Part of a small language model's weights.
Size: 15 layers, MLP 512 SwiGLU.
Architecture: no biases in attention or MLP, untied embeddings, attention and MLP in parallel.
Training: a variant of Adam for these matrices, 162M tokens, 9864 steps.
MLP neurons of a small language model. Each row is named by its layer, matrix (gate and up: input weights) and neuron, and shows model dimensions 0-127. Each number is 128 + 24 x the weight over its row's rms, rounded and kept within 0 to 255. A neuron's up and down rows have the sign that makes its largest values positive.
After each neuron's rows, "fires after" lists the tokens most often just before its 100 highest values on Wikipedia text that the model never trained on. A number after a token or word is its count.

L9.gate370 [104 111  88 139  97 129 125 138 101 133 114 142  98 137  84 126 173 111 135 142 152 150  87 126 142 116 133 146 168 127 151 133 143 134  94  80 113 157 110 133 118 104 129 103 130 107 156 138  91 126 109 130 187 119  53 111  86 156 158 113 148 139 147 125 132 149  95 160 111 138 138 102 114 164  94 159 193 154 138 146 125  78 128  97 135 134 137 149 125 126 107  90 137 126 137 150 145 121 171 132 102 146  99 126 128  93 167 115 129 131 130 135 106 104 114 146 147  96 135 159 140 132 124  85 105 145 179 110]
L9.up370 [130  95 131 124 119 108 143 103 112 139 145 136 107 173 133 171 132 114 113 120 147 134 151 165 141 174 172 166 144 123 125  90 124 115  75 109 105  91 107 103  80 127 119 193 136 143 132 105  93 136  96 151 141  98  87 114 115 121 102  82  99 161 112 166 126 108 124 129 121 164 128 130 122 162  92 122 148  92 138 111 123 151 110 140 154 172 111 114 110 162 107 140 155 115 103 120  89 162  86 177 137 110 169 136  73 103 127 158 112 111 140 142 108 117 143 140 131 155 138 117 133 145  87 137 156 133 153 131]
fires after: " was" 38, " were" 9, " been" 7, " is" 6, " be" 4

L5.gate193 [125 181 140 175 122  99 117 134 134 124 104  77 118 131 110 117 113 118 119  84 132  92 143 104 134 144 117 134 144 161 137 157 126 171 158 115 105 168 156 117 130 123 155 115 130 115  76 117 140 150 117 128 162 143 157 124  95  99 159 101 145 124 112 105 135 170 101 118 139 148 136 152 123 117 109 141 166  81 111  96 101 150 154 133 100 169 153 136 152  91 150 112 124 178  94 132 101 152 115 150 142  94 127  77 132 150 106 123  93 123 138 127 174 107 141 122 140 118 139 155 123 117 136 133 113 111 162 118]
L5.up193 [123 170 137 183  97 143  94 173 122 208 128 139 132 127 115 116 106 126 125 163 124 169 148 147 148 141 130 137 111 115 158 105 115 146 157 132 138 135 129 138 133 136 133 124 139 118 118 132 151 162 127 121 127 140 129 140 159 121 124 111 128  56 141 131 143 144 169 142 135 136 129 120 116 126  92 133 175  70  74 112 131 169 136  70 147 132 142 111 105 139 148  99 120 133 108 142  90 143 151 125 127  98 174 111 134 139 110 117 146 114 132 129 121 134  97 102 125  63 117 166  92 103 163 150 109 120 121 165]
fires after: " |" 51, ";" 5, ":" 4

L9.gate416 [127  89 135 141 109 141 112 158 108 182  95 151 116 121  95 132  97 143 143 100 187 132 136  85 166 155 122 110 164 135 121 144 156 146 118  39 172 112 128 124  89 130  82 113 129 102 163 114 147 131 119 180 111 161 103 140 157 143 128 128 160  77 123  90 104 121 134 139 125 100 138 110 135 148 134 104 139 106 138 117 146 124  84  99 127 149 165 107 122 129 151 123 131 145 132 120 138 119 101 154  83 101 111 117  66 108 152  95 136 138 110 104 137 120 127 143 157 117 136 168 115 117 112 152 120 133  97 161]
L9.up416 [134 108 108  81  73 137 106 140 113 127 105 132 160  76 143 153 136 121 100  90 133 167 121 154 128  95 150 149 106 172 134 148 150 131 114 107  86 142 115 110 102 105 163 133 121 110 161 137 131 179 134 118 165 120  78 142 128 124 124 112 127 148 120 166 158 113 185  76  84 138 133 121 129 105 154 104 156  90 149 108 142 126 116 111 141 141 209 175 103 136 113 154 141 113 112 125 116 122 124 137  71 132 137 145 158  90 126 124 122 133 142 118  95 109 125 137 100 136 134 146 144 108 138 161 118 104 146 128]
fires after: " was" 32, " were" 11, " is" 11, " are" 6, " to" 5, " been" 4

L6.gate199 [104 100 174 145 142  97 134 132  92 169 131 112 121 137 129 100 136 108 139  92 121 128 109 111  90 175 140 120 105 136 130 114 134 172 145 124  98 144 134 138 179 118 125 111 149 155  78 130 115 128 152 107 128 111 146 169 129 132 147  96 120  77 139  94 114 148 139 140 132 154 109 110 128  95 110 103 132  94 109 125 118 142 122 146 110  71 115 138 151  96 169 137 104 127 128  92 121 136 125 167 142 114 108 155  95 149 136 134  97 145 133 108 153 132 118 125 112  89 127 190  79 129 105 111 144 152  35 111]
L6.up199 [150 147 148 122 125 114 140 147 156 149 162 135 143 148 132 154 163 140 123 122 164  87 160 109  97 121 152 110 142 119 138 118 109 135 140 155 137 101 116 114 162 131 116 162 160 108  93 108 159 109 140 119 102  88 165 164 139 157 117 144 140 128 144 102  99 130 194 119 115 153 113 140 146  79  82 109  98  89 146 124 117 133 130 152 116 114  97 121 159 108 158  91 116 127 108 140 164  75 127 139 150 112 119 126 159 139 136  98  98 111  93 111 128 159 121 133 114 118 143 130  64 100  99  78 175 138  74  85]
fires after: "\n" 30, " s" 8, "ual" 5, " S" 4, "|" 4

L9.gate125 [141 131 140 164 107 148 106 136 148 167 121 133 142 117 146 141  98 146 162 137 164 149 101 110 142 120 157 139 131 118 114 167 168 137  91  94 145 123 101 103  93 147 139 124 139 167 167 139 116  94 129 113 174 122 108 141 131 152 106 106 119 126 132 107  78 122 124 121 118 111 155 124 120 116 134 162 120 134 122  66 115 101 156 144 131 115 142 107 160 139 139 140 109 162 135 153 167 115 100 125 103  74 111 122  83 113 158 150 102 157 144 182 138 167 129 136 139  79 124 146 150  88 112 104 141 113 137 177]
L9.up125 [151 111 174 130 140 178 142 117 139 131 148 122 171 163 138 124 152 119 105 116 125 144 124 134 126  60  75 139 104 128 122 163  98 180  98 115 106 125 114 151 130  66 122 144 144 111 159 163 117 131 132 127 194 145  67 111 155 120 131  66 111 136 174 125 151 154 146 117 144  91 150 120 136 135 131 132 115 156 137 166 158 120 143 119 171 125 141 107 128 128 144 119 144 104 156 138 105 155 130 114 105 121 160 138 135 151 153 137 114 116 101  96 123 128 110 133 118 151 128 114 128 139 154 125 137 123 103  86]
fires after: "," 30, " to" 18, " was" 10, " is" 5

L5.gate253 [110 186 181 136 120 115 103  74 118 151 125 152 109 125 121  86 179 114 127 106 143 138 156  73 148 131 135 122 107  99 122 103 121 134 142 113 111 115 109 141 173 109 133 109 139 138 160 137  84 117 143  91 124 163 142 132 116 106  93 115 143 113 117 113 115 116  98 134 164 174 158 122 104 134 103 124 154 103 148 131 120 149 104 145 134 128 122 125 172 111 138 102  82 152 124  91 148 143 127 161 147 102 134 106 152 130 126  97 142 143 137 132 128 163 141 128 119  79 145 168 113 132 127 168 133 135 156 121]
L5.up253 [127 162 147 117 105 110  96 153 160 159 126 154 109 156 146 126 140 131 163 125 141 133 134 105 118 138 129 117 111 115 168 143 118 130 113 179  97 109 173  91 148 128 167 131 190  94 126 107 113  90 130 139 151 128 150 145  95 142 110 125 123 151  91 125 104  75 104 119 141 137 127 115 100 134 122 122 119  84 122 119 123 123  96 146 123 105 108 134 111 147 109 122 140 134  95  95 109 135 145 147 128 155 124 147 137 138 137 108 139 162 115 118 154 134 149 148 170 141 148 143 123 152 104 104 130  59  63 154]
fires after: " |" 40, ":" 9, " in" 5, "," 5, ")" 4

L3.gate467 [160  93 143 139 100 146 112 126 169 102 131 137 102 105 126  94 129 130 132 132 117 164 140 140 124  94 160 170 156 124 152 141 137  77 155  80 138 126 147 133 138 148 125  97 125 131 143 123 135 136 116  96  87 111 127 125 100 119  85  90  84  93  98 103 139 101 122 134 127 113 111 114 128 113  78 136 147  91 145 188 118 198 112 140 125 143 137 131 132 116 124 138  90 115  87 146 144 118 136 161 144 113 121 127 141 148 112 157 146 100 122 142 121 141 181 150 159 108 142 163 187 116  78 129 104 156 151 154]
L3.up467 [108 162 119 135 143  83 110 131 154 162 109 112 148 151 142 155 112 153 148 111 150 138 143 132 114 162 107 156 117 102 122 189 130 127 138  74 124  79 171 148  99 106 148 132 123 130 145 123 123 112 139 102 147 128 119 152 129 166  78 109  99  94 151 109 149 161 147 114 122 100 120 141 142 124 151 177 148 137 105 130 125 122  90 149 137 146 129 127  89 154 102 108  98 151  87 133 125  74 145  95 114 106 145 152 156  88 117 111 153 111 142 132 123 155 170 167 132 131  94 136 129 109 148 146  81 131  57 117]
fires after: "," 23, "-" 10, "–" 9, ":" 8, " -" 4, " |" 4

L7.gate181 [140 141 128 173 143  84 140 123 116 158 149 144 165 136  98 128 145 125 173 111 175 136 130 137  81 109 117 135 156 114 139 122  80 142 121 131 138 118 116 165 123 109 124 101 115 141 133 109 143 135 137 122 136 102 122 142 150 111 108 115 103 103 104  96 149 107 138 101 130 117 135  91 138 140 160 117 149 163  97 162 111 123  90 132 155 109 157 144 162 134  81 151 121 136  95 144 130 148 118 130 135  99 125 121 116 116 150 162 130 141 166 112 112 149 113 103 145 194 149 144 126 122 138 130 187 149 103 148]
L7.up181 [138 104 139 127 129 151 103 113  94 117 153 154 126 205 163 137 155 140 129  44  93 122 126 143 120 137 150 118 163 152 130  84 125 115  94 132 146 144  95 141 103 135 107 138 140 127 168 107 128 118 116 127 132  80  76 134 144  90  75 102 144 121 123  82 127 120 155 153 165 122 146  77 140 110  72 134 103 125 122 103 123 127 114 121 132 116 147 122 176 163 147 150 115 128 126 127  91 131 117 146 139 135 148 157 120 136 138  98 146 116 189 126 115 143 171 136 105 125 134 125 130 111  81 138 142 157 112  92]
fires after: "\n" 39, "|" 15, " •" 5, "-" 4

L9.gate318 [ 85 125 114  93 119 141 127 124 121 134 143 133 136 124 106 133 138 104 158 108 140 130 137  88 113 122  93  61 139 128 130 132 143 152 139 173  94  97 176 130 173 117  91 163 104 133 161 112 122 162 118 140  92 159 156 101 142 100 134 136 131 154 139 134 126 138 109 143 112 109 153  88 133 130 115 124 118 114 125 125 140 153 133 107 162 149 136 211 158  91 110 121 133 124 138 138  97  89 118 146 102 137 108 188 131 110 138 136 143 108 113 100 177 123 132 126 116 130 142 134 161 106 144 140 164 105 137 123]
L9.up318 [112 129  96 120 147  93 171 115 137 103 127 147 126 115 140 132 105 150 121 123 107 128 103 126 130 164 111 166 117 166 120 143 129  79 138 161 133 147 164 131 142 149 139 117 130 116 118 117  84 112 143 125 109 126 130 155 171 151  91 150 115 142 123 132 144 165 152 153 114 114 104 128 140 107 122 118 132 106 146  92 145 133 132 114 149  93 156 183 113 122 115 135 140  84 111 148 127 134 122 103 144 109 108 125 132 141 178 179  95 101 125 114 125 121 109 149 112 127  79 164 134 140 118  52 126  77 136 166]
fires after: " (" 40, " \"" 21, " E" 7, "\n" 6, "/" 4

L2.gate94 [110 113 121 118 125 138 113 106 126 140 118  84 123 166 146 114 162 159  93 101 111 158 120  86 187  70 116  60 164 120 136 108 129 141 120 100 104 119 104 148 147 117 133 106 157 157 135 133 142 114 122 135 128 145 134 112 159 115 137 115 181 132 119 108  82 136 110 158 155 128 143 117 127 139 187 123 154 151 104 160 142 151 125 116 151 125 119 150 104 135 113 124  86 155 119 140 155 115 135 155 139 112 134  97 174 161  84 146 144 124 107 125 131 123 118 140  97 195 133 114 136 140 102 170 111 126 144 124]
L2.up94 [115 136 124 143  70 113  85 161 149 147 130 129 134 135 112 123 108 116  79  94  97 111 132 142  76 129 157 170 141 117 175 135 104 109 137 131 100 138 127 157 167 123 134 141 116 109 106 162 139 143 125 122 101  73  98 155 132 131 151 124 149 140 111 115 137 102 135 136 148  88 157 157 133 116 129 141 115  64  94 109 154 148 166 142 133 129 126 137 130 144 131 104 125 130 176  87 115  89 133 132 156 142 109 113 117 102 141 115 123 115 124 135 144 155 107 127 135 140 123 112  95 161 190 147 141 143  82 120]
fires after: " |" 46, "|" 13, "," 6, " –" 5, ";" 5

L8.gate365 [162 141 143 128  68 134 113 124  84 153 168 140 147 146 134 132 163  94 111 101 125 146 142 122 133 107 152  73 122 135 136 134 142 144 113 126 136 126 160 155 140 100 137 159 159 104  64 116 118 137 137 139 114 102 172 181  99 104 135 114 114 201 117 105 121 146 119 135 110 185 138 108 126 107  94 108 149 104 140 132 122 101 129 117 161 107 150 114 119 109 128 140 124 106 144  95 159 141 135 165 121  95 128 119 118 101 159 108 144  77  82  76 119 134 160 120 127  86 129 125 146 137 142 148 171 145 112 127]
L8.up365 [139 131 140 138 125 118 142 150  92 134 144 128 150 114 146 142 137 149 137 147 125 137 131 146 121 159 110  86 131 139 142 102 148 133 171 172 141 112 156 134 132 116 102 137 175  96 116 123 113  98 116 113 157 123 141 128 144  82 113 136 100  89 122 160 116 108 114 148 116 139 143 145 126 111 144 152 113 157  99 166 137  95 127 121 104  90 121 123  63 136 116 102  87 118 103 122 119 189 160 123 111 179 132 116 103 126  83 148 102  93 136  85 132 123 111 136  98 138 122 124 149 149 114 108 133  89 139 115]
fires after: "\n" 30, " −" 11, " 1" 8, "/" 7, "|" 7, "^{" 6

L9.gate50 [139 137 109 143 120 143  78 123 137 132 112 131 162 157 134  88 120 113 141 165 129 136 132 108 142 100 108 101 159  92 131 127 137 157 137  82  70 113 104 132  98 159 176 160 114 147 165 151 107 148 109 126 134 109 110 125  52 116 120 115 111  71 105  94 152 124 116 130 184 142 113  68 161 108 118 117 135 119 122 161 131 109 112 101 114 164 145 147 131 122 152 132 118 117  95 123 105  78 121 144  96 111 141 111 127 147 161 124 154 160 141 158  95 126 131 180  90  96 126 124 103 112 115 121 148 148 125 135]
L9.up50 [ 97 170 120 167 115 116 129 187 124 126 142 128 124 134 151 106 149 135 106 138 108 167 123 138 144  91 155 167 161 110  83 130 115 128 142  78 103 138 169  95  98 109 140 132 101 141  99 168 120 163 135 126 148 152 141 156 132 139 147 103  98 146  94 109 165 122 128 161 120 119 107 144 124 119 119 156 138 124 119 123 107 144 122 129 147 114 172 154 166 119 121 122 152 119 120 168  89 134 121 118 150 146 119  62 145  88  97 153 125 132 170 144 115 127 150 144 147  92 155 122 100 164 117  91 157 103 144  90]
fires after: " (" 26, "." 12, " ft" 7, " |" 7, " was" 5